Weights of a small transformer language model.
Architecture: rotary positions, no biases in attention or MLP, untied embeddings.
Training: 156M tokens, 10530 steps.
MLP neurons of a small language model. Each row is named by its layer, matrix (gate and up: input weights; down: output weights) and neuron, and shows model dimensions 0-127. Each number is 128 + 32 x the weight over its row's rms, rounded and kept within 0 to 255. Numbers have three digits each. A neuron's up and down rows have the sign that makes its largest values positive.
Before each neuron's rows, "fires after" lists the tokens most often just before its 100 highest values on Wikipedia text that the model never trained on.

fires after: " B", " b", "us", "b", "id"
L2.gate127:144032134073142180136131138060181118178130135118144137073130071104094156091093153161180161096101137132180056093143109048085150157173096155132092151151094102126139122101120094150144153079203100129095152073102112155125128095137123074147138054117161164132132092119156146102140128078131174159106086180152109131175116117110147165064117142100131130168040107096157129115149076105132136123144
L2.up127:126079132129136174150114134113112118056104118153161143111204098113153159048130197170099140158167107111140125101144153085126075117153121127137087091147088095123179098124118101153155117131164127117144067089099107172081059102097180080171105084111171095162112140163110098114142160087159144098194178165098118135079148120152122134086123144097172162101107151093135170137131116101089144110152
L2.down127:114117190175109048183101149125077119123122157151152136071146146114072121126154072121094133184128129202117176139134050127125113164084137096140137155159082103156117144187116106098106109107145158127124081074128135160123099137071080153157113134076073095188129142165112142114088101100113139119090139166139124114105116143092106122132155184112136131157091129194128141103144127088178129115078

fires after: " m", " l", " M", "ov", "am", "e"
L2.gate292:149162088132117132132113049100158118090121116171098110096080165149168077155130114062180120159115142131153132126120086187091224136098160149153114114068142155147109122124096137123078109123146067166086131070150124151215128102102178117064172108126119146113130063129081189148160126214108155139162141157145140120161107142118146110100084135167121117107165062162149134155109111094125152125132
L2.up292:156118128085134096139147117104168150149126077174122163137083094190166083121102079138154099106045141087124095145153136148188168107094183129104121125124123172103136111083058120170105093092148096154057147092112105143115103123104142046119198167138151181047163122111092155141180115124112123155117060120157134148131128161107094145153130116130108171086143063159200161201082122131106142119133
L2.down292:102106163157116135104118130134120110125120181117177153172110111119155129077115146173105092129114169170109149117176160119147071080088120098109123135146081048152174153154108139153197155109133106092137113145110114106138161097140214108123118077110120165121072126147128164096108072104088169166153098071077130118159108150143114090118137155146152081115077139070117099125127081109089157136164

fires after: "\n", " I", "I", "R", "S", "-"
L2.gate371:131127082113162070115184142146172183159091168070067166152087136165041135168162139096147176111148121133101167136114182156092164065112125101126186068135123157110057118164134139142115094156099098165160089088102134174132116146102138153093154160079104096106105131091132173128113143122115146123158117104070121098128126176145118205197115081135154170119100082182167142152069135112121161147104
L2.up371:157089078131179093150125125164146195128130139103123151156115130176070145160149154089147173094114157174109158128050106119079130087084160139161144097145145143104049106103173161119076139175128108114149102068132109196142100139109137164110163115121113137109086154095157090086124115091072142113138117073089154120172086139185077187166115121166112202128114099164118132105115076109111170153111
L2.down371:172135110138133139102117122154117179131065163121142219202081100149146134118078141119126138114174126112128160160133136165120111136111128110143142162174138120124130148127170142092119095185121125114142096116137113168111150122105117162095185126144079157105140146145132094116131131154090147057111092123134141123121191110088124097114142129133129132011095122106117148105089099093115160178155

fires after: " s", " D", " V", "h", " R", " d"
L4.gate71:144116148221129129133118118101054098105135119119105088171101111124133087093140125107174148130140069131204130113079111115164115058117155136160093118114072101145166130163070163132109154115138107135105125122054094150153134194128102139103108188109089124154117172066095086128110100157078109140191168103143128216109126142179114085107104167122151118140151138155111120163122153124112121177119
L4.up71:168107128103146161149074147142082139089095138075125119104143114071156208218133097119105187141131119096098111168104201117160088073173127137123143148164093099186135130134161148107164132141084118131115073100118111060102083075138137161129144090114133109104118131057144131093106150150130126060161146144059148138133152160101114123137088132152092187163151148102126140117097152129122071170143
L4.down71:172080113120132145129187055116084132146161155197141160099083133134143149141160114114155198120080046126120058104075151080137109127104095106099121090113149155136119094109107157182090155095128157161093155171146161120129159130134126139191145098067148138153084151148169156148114073105106133123100070159104134163103140174163069111123161143152127130086116129105161120141111111163128129187145

fires after: " O", " an", " A", "w", "O", "our"
L4.gate322:193133073089160105150122092123153105159126115152091094127137080132172151119152138131101122145109123124146132092134132157090134091077139148059126089101089176135122085147101084029109136069144143129127151195177132138150136083146164113111141123130154099097082146109170228136083115113134201176148122150132124108148191088131097139071067209097123133171150131128207182124102122092100102147129
L4.up322:192077108113155137095114103123176111120132144171121188165115136157172112122125112168104109154101121142113128070144090152108106106127152092075112085115154133128150138097141160051061092075110161108172113217174119166114156079153167136085140138111112132083103186112143227154057082126142165158158119108144163126140076093133132119084066161127110043119090202166139119107129111104108088140148
L4.down322:079108135156121098070139126139128138130094101122189171166082140117063157147158166092185172063198164099075109128170152122093174097159079107107099169083142210064137107088096142152135154149093170153212144160132120149114145184160082126158144118105144126129119137115160108131152069170097073090114073078164171162130226138133152058121142120147146126088097123135098143180152148100134135099130

fires after: " al", "l", "m", " m", "a", "o"
L5.gate237:122191083157068074096093130114118140080190118126141101097139123115095165107122160202148120131186104150149087166097080185075177169119068105146111085089127169176135153164078120121139142145158118111120166109137181085170104114118117148120154116078099150157105100084119171094149122133158136154145141176141085152123109097146170118146128151052098144149113110123147166138111091074110082106064
L5.up237:133152152194133115137124100091150171140110159136110135082138159078120079143130086153131120166120078134154113154108143134105080142066150209093114093144126116203159173077104129176105103187128107119109137103129100116126211113088119089095135152085084093171095132142163151136174120096151099158160129133133113165096137180109122140137187176095143137090107115093142107089097072153088152128174
L5.down237:139091188138120092121144154148189136103157189115127123122104075124133183141106167139090079109103196065113134087172146092121138157121086120146123147087128122157179125129071110147127177118104142132134094110167152105168119129069159151162133169098134151121145148150117072129097158180121097126160169145108125126086106133060110110124147110080125166109134144192083056155156136150062073144142

fires after: "g", "nd", "d", "ab"
L8.gate369:149120104096117114134180086160200140130092143124121169137068126122175177141149086107193139143196135135137062114067119142118095146162117160121111137146093113167119092045136108097086195066164108115112097102168082131103152128099091115086147198068156121104154052098157140081088127122135108141159117082096177121147124137124121111149191122134136148153117153088105124084138125101064134108097
L8.up369:129135107101114095133152053133118141174157131152094199150149138126136104121104101135090162086108157089140109165144090147077174163088134187057161153197117140139127117119207089125133165118119174093074135118166183108161142129116123098081117123206176136144081098148150127115141124108198080145136125203184163124096115147110142132151105072096101090069123077141104141120091123096136115174109
L8.down369:139123133075102150111195131184085165135098143087082144162125087119158141107142103141170160148156128160122109192128166073135125080142119104088147173157134079076161124172148099180131125132130204037109122128152192137128138104174112140123169130093138098195103114102136165093116130108173106149137112122135112088143164131112082102176138090116102087134113167116089074114095159043117072127155

fires after: " g", "c", " c", "l"
L2.gate107:082146116129167131103132131112144100125129169125125138152125102109114110102122139143142139133120104135090130100069123134067077083143124114198137093139104090139157201125154119119126104091167184152130174113106083131083201129179094157104094157092130121071140105041086175130080120093155129156114166130146187082122065141126102179135153114122134132159143079170169146131146088094198123151086
L2.up107:102196141116130169142114172075150119115142131116109125203170133143119158081106175122082150101139154093138138106209159109118197199179119075092171147100157066125137133148181122117147117131115163189148100160084123093098162151131107187105098189159069126144152166113120146118052145126068161158156163164134065121133152103132166156148159156083143135125143131181094082177128104117083102117102
L2.down107:163089137122137120098130101098171111116093127101122093090072056128071136106136132144173200116136125103110133073114152098121147097178155111105180143102118119184079128154116102084087103123194174143071087148164079113099134121151125155087126099090110116136177170160181137157172112121122147175148096104091136079087180126149142150160080197097158077145130141110101154134086145103123169115069

fires after: "u", " c", " m", "m", "er"
L6.gate179:105161121141199134096183092135104140156088167152132107088125136073121188064151134124190129159093123126148112133134165100104121176088156149124143086089121097097182153165117080130109151120098153130165158068153106134134150133161115125064080136106150135141140105068147159201070079143117081154146091115157076133091066148192097151160145089177122133122098095138144118091172088145133145141149
L6.up179:115123082186100114126198146082130164094169084101111139082055149118137105076130185117147146103180102158146064129154150130121127150161163186146120103140137129131057141093085107112117138090148157164092108118135148058172170080172129096139159134116181137128110131155223087167131119131146123152136176121167119150075147121139119158170136149163220116108140137113095147087195095098117109106065
L6.down179:170102178160099072128152128138189126124114202122147136136132097105139140167099095077107097134184114088093136167144121136079110090140155113099109130121132139073169058160115139136131123179083124184099115145173147090136167137043151070084125091136165119201127117080140089137155169120088118138095177150123135104140114153135099135107183114079155158103129127143100141124100100095080110185141

fires after: "or", "ar", "il", "igh", " H"
L6.gate171:159116132133126132138090165159153109130083171082139129142128159111170202106127126207106108163077141155163098090167149097038118170090125133110124090107150090151155159207076117118134127111135088141131107120163162152134117099146147119098162137180139147091177113192149130107092093184126124124058146201131181148093139134169080091125101129114056104156152122147144202135132133181156187132169
L6.up171:136132120119107064098143115109098133126137096117107107162148108145152151154071096147117167147167119135159139169179121079124124162183060150155107128122125166107142139175089141075156169162167164109093147103127133164145158167130146054117124113215110084141145142132191124129162132064080148167139137167158149141085120149106183150135116112070073115140150153136147168141124089091124066176117
L6.down171:169161124139141156122192108148047098115116127109139164131106143130091172090139040138098085168110177229134130144126117128113150067137093109153126168100152125149116131192079152087054123079108161115196176144120118129113116167109167129139160096118139137137144120144125140125172116208069121171101172094181080152076124146035152136171106099132092115150198118161080113097098106155143154121116

fires after: " o", "ro", " O", " a", " m"
L8.gate35:128092132085069125112103136150148109098178122142060133169130110137111147101140141042186104171143131160167131109096090096098099159097131182170138148128086159188183088156154147121130157062111128109105070104159150123123107108157147106142156158102122135117125066126139184140175167143149137142151143136114119129150130179170096149080083140069203102117131082089123076099116147112117129065079
L8.up35:086076216095113134086067190105134158107113102185107126170108191118192132160103125132169125191103160076181134124120119100114168128089111116109160107139107139146136125134089122147164175138148134087128134091147163109209096113182059106127151075124126115098124081112130124144148188115070068129130078103100153107156128141142130203103088148096124180094084145089098162163140196123102101151152
L8.down35:105143031197120122057104114123156126120085133098141083113106181171174138094131122184080198114102118114155121119089102206130160126103155143095133135148143136055087148123126133077142151172085145130202148099119128115116158113176139174095136113100069084113116107111108082138119126176111085080142153127181160157138187102052101092164140127108083116134131103189091111092131145130130141058121

fires after: "at", "all", "ed", "l", "ud"
L5.gate260:127169114181110122179120128073148112130118135144116060120124120133103139147195119117140155113122137148183101162135136073096180135127055128150147103163129107088133178093030133090142149097128152100118145138159104153088162054122089053109097161101166160112127159145092146077108123131132143183084087111147117136128109124167142146146156096140118133086186122127147160125126117075118149162154
L5.up260:129109061141174123121123085137201109125149103141118128147148095093166152112090131168142098134126072196158136205180099111115108083095113116109080100150147100117111112207063158091189062180139111101166078133174113151114032179102148120104148102128145117135115107144112137119149088134113090113151087089111121183148129091075133165103130152062103137110132118110161089123132162111100122158140
L5.down260:111154199138114104135082104113111101123123165107182136170169104109102066083142091183125166154172156160061181139168101104178101112139113074121126149136144207164144055095125162095145093113110198112092142127088102119155141098155170109137085144148191148128136129081129123132160138147120192140197196166118133100120151165144127110108190131134145149120136146151078152113177125112151091170117

fires after: "en", "l", "r", "n", "d", "th"
L5.gate247:150133166152127116080139084147105095136161144142136111079098150106091082149177069124096105162148081203121097099091120167158141142131176133151120155114146105157091127145143121174140129158136143147109102119085046138057145170079135113107140119050097098134112074132142093121153148109139169100084209072113144138135126123106201096087147186164131147126117077128100162116111130115134073150100
L5.up247:179119085100092101129080156195111141104176110093068163138120151071106088126131099103148130165126116119107131137176137139186154128102124147172137129153117150152072094178158166129106114080138122153135124135109176163149112170130186219084116056148156126125159172087097098091079096112075095158111104134173145181097099086176185123117164114124123126120148088120151103201097144104198147128098
L5.down247:121114131107100115136144120126134178147139132135125149128088148140147137132104096139111134164132099113089187136107086156160153154163073086132157123127121101157078188064118060051094127093133143116153068168132063079141151127147094180110107172102139094104108094139157155100166078075149117161150132163068116093107117172122160126126108113075130129128126102096155179106150179084088105110079

fires after: " h", " O", "o"
L2.gate182:117135092085135073141117086160127105117112064114124101130109107160129151095151133102156135157177142074185128090108179067177099162104104136117094121166125131113145154136084135137152148113162141106108144126136108094159116095114168113151084119150189157117156158099148140078144138110127101128183135168107172173167124196148127137086136178094172087129134141161170091161114125115136074058066
L2.up182:100154065092144119109145112130142133093140083139135192138115180121152151132148182134117127184111148066196143124131183116176128172188153108150111101130142135124138157119098113140141080068179172101128179078126072111144110118159102097112152079112178112126155128058125154083151112136146050148166107077127127166118131158154042166085136146119189116136081125156161139126141157107120080116110
L2.down182:139113187146147115128140181095151118124110151136228203088189166115124090162056143094129169119145128120125119138092089109112215110113117114134132126103136127118065069102142172123118134184157130136166144109125166144114144104074139161133116166129124153111098132162154103195125067107103113113094107088166158119152190064109147081164122075143095102038106135118053063159092174143103172139182

fires after: " S", " a", " s", "S", "v", "is"
L5.gate258:187149184166126186178146137184140101106128101080083063113112083107155102166169134100163140118147134148161095117149150120046108167109130150204144131111098118181145172145035078159138094099085131146086184125104111079145187122130147101098064156097139130156094130141157153133158119150098086163027183112142128120156102130154143176156112099160165094137071168124185165145123102143103151135140
L5.up258:143048108146121172141144180164077091136132087129166122108179098169129163173124119092113214083165180156089159088132140114125052124116146110126093143048159128115138197120110147191091116099154130097103150140101118108102156148143137169187122160171070089142161124130109146085120120098066130077173081067079158115127100116134175098098145118144144111126078121102134133142086152127087111187163
L5.down258:134107114138068145086152115095123135105102151146095152078137157104165157120174125149125129122113108069169174085156099113167167154132078155140105137115108109087153149139203080119104137125162118132157111062099151140088162148098139130141144129100120135088190124137131141120120095055119068135212113122141165124117128168098176129130128146084197102121071138128134195038094167094108124124155

fires after: "ag", "or", "al", "all", "end", "ar"
L6.gate166:142080130078126157143131178123171183166096189133084129135182142110137128062156110039159191095150108102118128078114143125090134140093099182094098129172117132109163099150085045149105082153098211221138136149091109125120105101135184119115114138172147141131146133105151101150143059131103158186104112149137117096159121177186106064175164167128122154169104127149130146130150103072145127152097
L6.up166:122192100123167151152098162118089118094161186170118137123185128205112098081120091162108091100127133128157086063201156109104131130102141191207093137111105053176095174110084082095174147146114168106073204132093098157151138147123086139084121141153125140142136164162085136084123189105146094155110147208130112154148119121110143126152112073140119129143137101129157116152106146111148121165174
L6.down166:113122145180095123145096105167157127153162119145155149090118180093128177136148162147163129199127136104099147102173129168183128143152091114165120164087165168141118102094139195123140164103132105079132108149125152150142117210148126093185120142138131151130069092139155167152135108191076131118088080051166162100081184112086169155075143112104105109181175146157110148076096144095145166116140

fires after: "e", " f", " w", " M", "l"
L2.gate244:202171134104087126100124148045186081117158143146143134136127114092084112097095121124144125150196118089127121111122090152086138091156132220148066137143099171118141086158160108177063120173192071164132151158145131143164077105130190149114128088045142139131121082121127113128154125118131166095131127193114106089146134111107143163122121160178095181074120133132141124115156193147109172124168
L2.up244:183149156099111094124129144091113135135117132158144155114080063079138086077135089139140084159120125152153079105120179122150186125150154170144123179141172180167119139165198118176097094107149148159150128126099192163107092123123132119122091173104144136142133076111168167181149149084091141111108148102129133114114119123137098087166159172096153152050086088158142129099170165138132146165124
L2.down244:126151188093155117150108140138104166097113110116145208139097191138143144159137087165114082122102115086130191180138166142150112077101137147123113133150121000083136211123157142079172151145119138112117152136126127134113133142104096119121118152161060126134188120120143166160083164128045071124082113146107133165109152147111100117162173141140141108069088149100072058138153138122157072163143

fires after: " O", "2", " C", " c", "r", " I"
L4.gate159:161105151147162170150107098134153144120132133094122128127084065112160112097140110154184117157150085123166155156142107135083084197152079146130123158140131170112130100135059142109136109099154104076088090158169109162187096146141158142126134089130180085136150102098109112117109098218104146125128142133142163164105091130127162168169189161161144149150150174132157132162154103081152089077106
L4.up159:135116166150119184151087137123157157126123120102075119174144090121185117130157148167158150144107103065133159176168135094117153152155108104131183123172117151081175082188088116129142170095123159114116097173146101166178114166134121176137165069098162143161150095091088141152075068208134117119114117143149167125130129130155171118169172198118148132125127128147083131184130125098127096148103
L4.down159:155132176165142074160144114219125141148139092165186179152124119090094152073140142131116185162161146175150185110138171176132079140125087119117150089162094151079090167175147175149137167148135111114096140140135148105175129113157186180151125122184111135148123135087096117112097103090131148168060084087145160109121177063122150144119134099160143128051109149144086125214113132186129118150169

fires after: " ", " g", " J", " c", "g"
L5.gate349:130121154102138148178067132097194103176100163095126088110126200124080137096145107113106186126158088140090083090134128137182217164133136155131118155112115131169087141113132108131079111114174136172144133125136078123186163157106149143156161124122112188092146089113160122149119114100108135140107136106134154113163106207111123124116146091159167152063095077137138082036163113148145138115052
L5.up349:136174147134112111105106151229076128109172116136165109120137102080163101098070144132077092103092113091118155080103109052133060128107086112130149175134098074106102159119122134139122153140080116093167148113112132135109135149116146169089128175119107114082180116101136148105116126121092130104177164137134163150121096090147116178093226164152116142144148075087165105144069164086103100158178
L5.down349:163078142138133126192150159068125138081129062141146142124073157091100123144126142045112182124095102151159140113089161087074109079167099141109138092130131185128178122150076133095138147138151122113136143118113106124161110129135144112184084073151106155132117160121122155108076114101092160164173061093140105143110157102202179156153075169105147114104105102136111152100074163119115209150084

fires after: "it", " con", "g", "ent", "p", "et"
L5.gate201:120174105090091174110098109135155099087126125123090106191139155153131174142175167084137140099100175146095166090152136132107206099122181146157151150127119190158120109178133068109100109124101085102139137142135114161173137127128166094108125143102194081123088097144147138119150164180085141193134126075129116133148117161166099124158154127131094145096191203123179131111098137148173162182078
L5.up201:156143111207095126104112139150134141140120123120139105172116107180119131113183107084099084118080170130092135152162124155136121157132128158110150135190089153115122083096228150081132131147070095128169115088095105147127165131103118082154132157098134135059182098151044124125114134170156098139137070121159126178098133124127118136201148112136088146079171147171124118120165140135143093116129
L5.down201:103078112127202075158110166083149133131083082171205145162156113115183113159072085141117143126096109124174179133145136072106125125069125147135109136116111171080148214199116153088109174107102176092079152150154147153088171162135117087134082088114073101101171086123053152146117139147131150100146109157099122147098143117084128155126061101152117116113160095085101183145124089122178083171111

fires after: " m", " M", "ar", "ur", "im", " h"
L4.gate183:087158114110134134109089057150167136134154072101145135145148099118112099013099112130159162161150123095165104123107074127118056146104153165159125079115146091104135166132178146177119126167145169170062089080199123079140077125094150084142171099106118101181119054134105136091162160123123164149135076098133085142129141111151129130134099111079119111133090111152182150112157197166099094070150
L4.up183:128148109083115170136086139126093121126108122083145161131133113152101128112058119156180125129109107110155092123158070145128146133092150153136155133160124107132121142054226165193152119161145138129114085158176123099167077114139151120130165071091080143203122024146125166134134142184141119112173105156169107114056096107132144127131145126077098146095109168143133150134151179119098103041174
L4.down183:162128109176135134108134136106143106099146103114211146123143078105107145159093136097138161136152099154078133116080124139177096081093134109194099193120135119154131151104138169055127131100053066121167112151122148137074167153102157175138104128143069149105119105109150118120153120085122121083135124140179105090167176156097205105175139099124126144057082149114111113180136138157162116132136

fires after: " p", " P", " B", " h", "nd", " F"
L2.gate191:121098134081159098079140055110141094121126132106144093137184172089091110114179178156149099149147167082161168113074122116147152087125127152099111123174119116102090122192150140168088159170159177081146087113107118089126135112136064155138082133105206066148108118078172137084110092165206052126226110173165083128151106159131120086139113138109126098114130170146131141110150137113147039125112
L2.up191:105109119100117065059154078111144114098121155100143122148177158058125153135147094148126076122165162098151129100122174121129125101105100175147152125205121141125135122133184116101124105137181119059095068127102081130135106103098081155124065108143178101100153105113117173052132105166150077117152087119151112128133101234137159100090097134126163108135153142136126137138146148121149108119140
L2.down191:122087145119143163128189094121095193137120167133180195118163190142155087121093119200106157153161072161155113131136149173120135152160141064149133104077107125173160099155156153121156190126173179104182139109144141115162089116095118114152126144177134168143105116141193148103072079092142094084122091112173160167166176132147146140185122097174107124076112141129051098114093135134098076200126

fires after: " b", " th", "h", "re", " t", " a"
L5.gate368:089127160098105095120126142160144128101108093148111097176172097112139166167113110126173060141127131107149103150161128087127106182177140139144118089163151123102110122185092090191173132122189115132015128092108159156181102149145110115178208135147083125152154123108184139116167108130081123085132154165096105114150120068110076131131078147122146136154137132162150140102170152187123139140079
L5.up368:106151103088150139125147069175147134125181097205140163120107131143149140143133135098156145082179108102138157146159109097132170117087064133129081145082119142081110083083093127098114099190115153106087113162094123085100113159160143102117147112127159138051070090057145167120161105092141146145174113148129115115162149089081164162098115125183172132131184131118147119158111136089170061113101
L5.down368:087122121159131141184138142134127106145188143129075115079105136130132144113079138136105153130131132134059156123175129118081194144086146105148107074107144173109128112083074068104164104134110126118109121142112103108090174116165121095107128133069072110126171090172134190104103140082114123206160115103135150124136101177152099099083183158112182193083106094134169160123162130117132158172179

fires after: " B", "r", " b", " S", "us"
L2.gate166:168144101158123101123167135099145132122131091088145101117117079142102176149088071166096115155061120112134149075207092122126077106157122192115132168151091145053159121130117153075142167184152158109141120078142126131176137124123073067153133100128202108115137155144110104130131121112150142107090106178094089181048147156160080164146155128135164130122103149153105174099138135086126132139143
L2.up166:056041127123167188115112163084118124130107126097111156165161132100074112123089142174132136141115075128150127078165139141131122184113066113100140118137137107151169079131114170113162117119127105144094111165111097177138049149177147084105105084117179120138136140125140139134090085165137179105151118135131021144133153098073163098101125091078140109086097169141087150136180153164144230135104
L2.down166:150099074127052093165139132134143178130127071145131144078118146121095111121206079178076130141131193127149149107161099083151047150129129147144113119149167111085160127112115109115132158102174086095074104127142096146195119144087088072133115109170103118151174086114120152135100077105082158148139105164128152121112111113102058184177081133090154111172151085185136209113121081077133154127083

fires after: " g", " G", "l"
L2.gate148:092125145110147139128117134137072143136161162117099134141152087147126149089104156157076148112144033161066132114123164052098173122104134113161169137152081147071136160068085111092145156177175120156132123125133102173056124118135074145172115173136080090176081060084124115113126155131087072150118117153105137129118151147175120215140186131113151110229057095119174126115148147111132079173130
L2.up148:114100153167245127126124090116122107155189134092134139094128110091125103090135150122092148139140094138109130101113151101096163137149105137159183129094178083107106082134109127119142150205111097155110116143120109120189125072110092112130108090144158154117134097127156158088128117108122183112171123197158123162084112089174137140190135190077138127175129105106126109139181110153153074108093
L2.down148:122083142080112113112182066062095124106135083104107151131110094139089157101075153167080151116173150104152095109141146099143187119104118122118098121172143065076110127116111135127153129089175172133178097196154091152139114170112074143130085140129127108114113108161131126128052162103129145132060140124118203126145172144139163144137091196110089144047079153088094130126124140164122124147099

fires after: " l", "f", "ol", "all", " L", "l"
L8.gate251:118092123082156162146106098112169110193067096191154111076192118079135161155158135118216148180112137119150123132109087125096097121075138090100081110103165133145181125110142064108159164062097182177136117117177150104156136135107136104152123159112148158081124138121130106149118130122152113104078203141122069154092079094139105162149164096184099085129139113175139116131182109115129190126114
L8.up251:059099137227129117146140117123131135138167151127103086176167134101095143136132098116154117099119096098113164118166107095144103073102071105140080118139107077184157111106106123158152089155148141141111107084092137211059163151109097138194167194103139162122084100172080194183161137182120149172127104130076166159164074161142142127110093152083147134128121052085146105149114106092106162130118
L8.down251:192158141103088119122145193170150109126132095129085153077146131146070062111071076183092157132183155139066123072125110150216167107098137135139137153144143150126051056122085143158111132166150165131155160210112179090127155062097157129180182149161149113087097124088137148171135135133127147144146086125135111113170126114081147099163098128149098156142169132108141092133134170117190130114184

fires after: "\n", ",", " in", " |", "-", "ary"
L2.gate143:131103114107133086103108165122163132076109157077136168132089131173095164194130137111164090153121152158139146171129145116133165089154145110068152169080130105149108120149102147122094088153144115112127178119127080167111104142148099150095123217159081118128180117111092130140150136129095098166138134090151076085079154155095114150132146121085221137143095164067118059141147112065132194167169
L2.up143:128135137124135087157084125147124109086081149061115121103088188148107155184110149138164129161152129147138122111191149067165106129149155124098161116079163142174082142057120118168043087143146061155103143092173168183105136195101122122100112207139112139115136166058177166126143111096136123131126112123137130173166125114095126142098166150059143126103128128108165104088071169131108161073136
L2.down143:085159120082107120154152105147094129127119129082151189159033165122141141170110110163160190132131117151114067162188150154160114180169105106065159076133164052149122173166127105162071131124137091139153119137168078157090135183150101151136122130136125074086086076092051113123189138164131135150114164134136114135159103129174161133112089125124132147022090154148078074069114109090098143126120

fires after: " in", ",", "|", "ember", " In", "n"
L2.gate236:070102126136156059114161060134143171066120165115110091134118149070096095171143067146169171137135134145147165116144077143094162157108142101090102112129174109128082174060074104100095100131096068107155151143156116130190118098141142102162151151168094166157087098118116142146100155153147155084160103091106153134130082103152155159126098075086181086110126186151159162087034180101055134096144
L2.up236:178119170115151134168174056151158079103118121128090076097152088133112126186133130099176166117137101082150100106194124121112109175145145135120109169145155073113126147077102107120149189134191121165177125117108087115111150126118132120107124193143053157169144164123131120138156047071144146046126102121060142201175122105141144165134116080118104147137126133135105129109056144134121102144114
L2.down236:114169144119108183153133078130182161087169096088151171170061116147150163155119093172158108107133125127112157085156185123071104128120116106147140114144130036150110189075056139115147135084111141102114113126122092094117069101137146136145084147177116140171142095140155122095153104162096139145116081098107102141140131113133132089197122108153162114110142198148112096137172102198112096185094

fires after: " t", " b", " B", "B", " re", "er"
L6.gate152:118112145127134158114069087126082085156078133135070116129186104121139101108089100075086068146166140118136071127117140033123128116134168114131122113149177133097119165107119105098121142125154084095082112156160134088120134069105090141141131122146136158136105107122112183115156093132121145173096103168155128111196081121118066128141170178075186121152147141091151153122092155103148115165073
L6.up152:144071111105086111122146108162137123133186133124145151123149146145099169131094080166099185118149110125074118134182127093189158147155125134183134166165159173111129092107107124133102088119198118122069121126126103135144128217145103138147119109109144098100155123131158129133074140098137180142114117156116127148081136103072077117077172151147118106108137142134134127023164111118154124112104
L6.down152:150115184179069151139096092131098154167123176153170121073136121156114138056145106131133147114162141017161161078132178160139160115151158133099100073131181158060120086069129080092157137124176118076122109151080113083158106154120143137130119117085117122088151101140126141139086119129116069118167162125174095098122179132120168082091205112094112160088094119129076185172116133092166152128120

fires after: "et", " p", "p", "b", "ay"
L2.gate199:097113141142116116153142108138115102167081141111107083130139138188113166123177155075119159074158106106123130169119138140112166071121090171117087133139175203149091106169139097112120128140109143109114122143134154131162176117166144143149077155163118111140070103118184106089153181166165096082086110124064128142127144098148120181128102073156148122149170195127168163134118158138141116173093
L2.up199:118110068140124091174136079153042124092128123110099132179160139081161110104203172072118126109164121106103120128165148158124138183136106125084152104148129099076106143106030133050098105130144110142096146083107145148108082161103103139082088119122072126169104147091111118123161102141142089081178083160154086111127097104182188134092157114057142148085118125146163127110116166102098155104153
L2.down199:122125070106136108116141162143145169146128142093170126104162077155098056068100148174089167117123124120125108135059135069166170112150154102144138140129110129142131159125174157140137122070060159068121171179185144150112163147120154093127153125123119154135110147134169113105155140147091111096139037117062109150146122127110091116181105103155101102131144130147139201120158173182112098108105

fires after: "n", " an", "r", " or", "en"
L5.gate69:120150118110156120181137146136116145173156150145085067027100128108066125168109080144123114139105135177141094147110163154129165154040105165115097107080138151182128150074183109093090093103124124123158110173087060147105141133110109099079184142098057144119135141119149155175126119131106168145096128094130081159190118154145195118100072176147135145149176080185172118091149140102127092160128
L5.up69:069149173119142120148126084160161131147149166084096132134157079120144130167124120094083125107106139114136159107091109160101118114058104124135067120149124099165114079158111163134152193179129141127086100166159155123054110155157128174132091153063142124147107069150157080138103082128144094115092129145082142116145080077108164075117154183158152118131214134109158155133091156131125112103130
L5.down69:141129193185082121094161163045135151161165148134150127103157127155161109154120151130096136105126142168135142100031037113111159130197112103127110150135091173149069151078131135061130152149144167104142106143098079175112136147105147122072121135131163135139120165120130138117133194129112134166140150163126158154156097150196131165155165102108129181226109162125145129154181104100135165158117

fires after: "ver", " 19", "n", " an", "an", "em"
L5.gate345:146137134106120206134126137083170133114140148102118084129168147109138131112102167099118134159099207180139187131139093179116078158105122152086134122069084150164100127126188127075085162127121119119125083153145059116118157164174096130116109085086103155131097148111089213115133160115126131091098164130130141157089071141096151172104111227101177188183141128143157129076104178138131136110145
L5.up345:087088156134129179134166146193147174102109104100093086154130131094101104000175121136091149094189121140133095172082092126157117124079045132172078149168131106113118105106065115048135129121115077158112106123151157068118101133129114097123160118098091111151110151075121154121103115133095095176134113140137048108079149096142169128098158150146101085113147128180157119132139134065136113139175
L5.down345:103134116104136167138092157090048099128135082077143153186111192143111136127083087106048130116137138129124052089139106125083097123110105142090124125097145137117093112123130127120150129121136126126136099144134138158103142139151114141096149117090114136069134147139084131158151170095133089145063153128142029140140102072098123188188101119123121189169147161129152150152088136139158138128126